config.toml
n_layer = 12
d_model = 192
n_head = 3
n_kv_head = 1
head_dim = 64
d_mlp = 512
vocab_size = 1024
activation = "swiglu"
norm = "rmsnorm"
norm_place = "pre"
norm_eps = 1e-05
positions = "rope"
rope_base = 10000.0
rope_fraction = 1.0
qk_norm = true
attn_scale = 0.161
bias = "none"
tie_embeddings = false
parallel_block = false
init = "uniform"
init_std_qkv = 0.0361
init_std_o = 0.00735
init_std_up = 0.0361
init_std_down = 0.00735
optimizer = "cautious_adamw"
lr = 0.00124
lr_mult_o = 0.854
beta1 = 0.95
beta2 = 0.95
lr_head = 0.00432
grad_clip = 2.0
warmup_steps = 377
schedule = "wsd"
decay_fraction = 0.734
decay_shape = "pow"
final_lr_fraction = 0.0
batch_tokens = 16384
seq_len = 768
doc_mask = true
train_tokens = 181500000
steps = 11078
dataset = "wikipedia_en"
MLP neurons of a small language model. Each row is named by its layer, matrix (down: output weights) and neuron, and shows model dimensions 0-191. Each number is 128 + 32 x the weight over its row's rms, rounded and kept within 0 to 255. Numbers have three digits each. A neuron's up and down rows have the sign that makes its largest values positive.
After each neuron's rows, "fires before" lists the tokens most often just after its 100 highest values on Wikipedia text that the model never trained on. A number after a token or word is its count.

L4.down122:108077102253104108114113091155121116093115095146115201093130131169117126094172113152202202151160142157103131113155131134193044090085096114125123108129141177096102113149174112105104173114120121161093131149072120159102099166090163124173112103105134183110140092144097094099168146138136102122119132179154128143137114162169201172157085144129134163169126161140115153101168099129117057155156072134132105137126094109171098145142194094095113094140154135126133168112180152109095130156110194081129095145174131117121110119114107101145112123135116176084125117101186126147149175170069169095
fires before: "ral" 27, "ree" 8, "r" 7, "id" 6, "b" 6

L8.down122:113195147183164176145190113152110054111117148181132147119084146140187106120109149144174116105170132111215136099179096079171126140127125072163128136135108132129154229090174156157117148199107151087121084146162106159146107167116128103107153143129107084151156078138171170134101112153136159099116144151139117138113148142115102099067198103131125153159120116139114127107109143103162114137128074123115122154156104137131132152138163192087158132106131137099134137086120158148106132123124126146179199093098141112134115142138145045141149109090108149119192156131148023078103193132112125207
fires before: "h" 18, "on" 15, "ary" 13, "as" 9

L4.down252:117132140168039143139100141153138168059124102106135100169144100107078098076112169118134132123105155152127123117158145142152067146061115178164176077099126165146112119111163170174121136146121169125125113134055168082118138129107093114116198161079060113127154134171149137142108138112129136088123145108128149068156070112158132147063181176084102097157129074102154150120125149076146228109141097077143133152151110115157173119134099127046093150108092089172096138158167167159170105104156162164148120159095145085155097105076118143163088126088109170096103155129076140166142129137149095109
fires before: "ased" 14, "x" 12, "ic" 12, "l" 9, "ase" 7, "g" 5

L4.down189:147035175119115134075157134138146106124116098141120089130121130117094137173126149138173180144134127140130139075074178155157212115076090060076141145092128089090159187147165134127125120122198177118148093135133107129117136141134096187052119108178136102148153149154111089149035108109186126085164127047151095067116138141161084115134112149039118140130147148139137073122094109138084102143124173193099142130170159106130126119117060128120124123122100068117168128138117147162154180105087130103140112111113105116113104087058105115096177161136144125155087100123091125154149089128150147120
fires before: "ist" 21, "ory" 14, "v" 7, "or" 6, "il" 5, "is" 4

L3.down260:148164190248140142156097156087135194130145031121133126082125143108136134171109119059108126097135132082144124135154076160156139107134123122148136123104165130143140114104168103143153152137109088152138150141158142151172078141097151060186174132145076131110126081122147107120159133093121136167112091094130138156053158200114131180120074146138119105110131116084151109073107146084096155149079161092060119236131165142158081143098079117109132128134095137127169126117110125126153147154094075177165120091114106119143188165086140163110121110076137166103174142188131135110142110111132132148
fires before: "ion" 36, "ed" 16, "or" 8, "ory" 8, "ron" 6, "ions" 4

L5.down367:118186121098087128142106194202147121151129110123170092114103196110107159113116141146154152160107139130167155104146121110111097080104141106211148051112115136170181190180149132177147161169084100177106116123101194114119097129110184149067107080130156144116130127115093105123103156167126096136110102123142157100106079117148155094082131072153121088148118079116094195167112138090140033167117141127155071115171133126093139099110147095111125086150129172137117107142097156108144057102169115158126127167120133102146188121173137183155148175121118163125175153135134172138143072120105129206
fires before: "fore" 14, "g" 12, "ing" 12, "h" 8, "gan" 8

L4.down226:130119142202174126151148108086176116155098150176152129093186196174147118178204152171106121111133136121115157131157084095186165177113174150136116120178146183167154067089143111128086103166098100145145175164120122125132076131135149116083104107144118091075142132140072151122147181091150100154080094166124117132142148179096150171085135144149124145087045124126149124093118120160123103103112118154102075064157171155185136103142065123159146174152125150152098140123187127131137095201132078144089099086174166146041117120102101138125143107101115076109102120105128121155120095159168158130
fires before: "i" 16, "ore" 13, "en" 10, "re" 8, "or" 8

L3.down116:186125128170133149139109130136149169076123147145082177129094243136109101105205133162128178129155119092060085127184122151194118086151160102126137066199141149173185146155125106093116151079124123097119107118112095135103107118168079119109092139109164150115148160113128123164160165083094093096151078133128107115167147180108147149149137089149149139097073120152095098136098120070133050177120127110171138162119146141129138098139213113079133119142140133083163120135086107165135143108071098084078122146190074177117154134105174150093077146122133096122136180109086112138110169142140131128
fires before: "ace" 33, "ay" 14, "at" 13, "ac" 7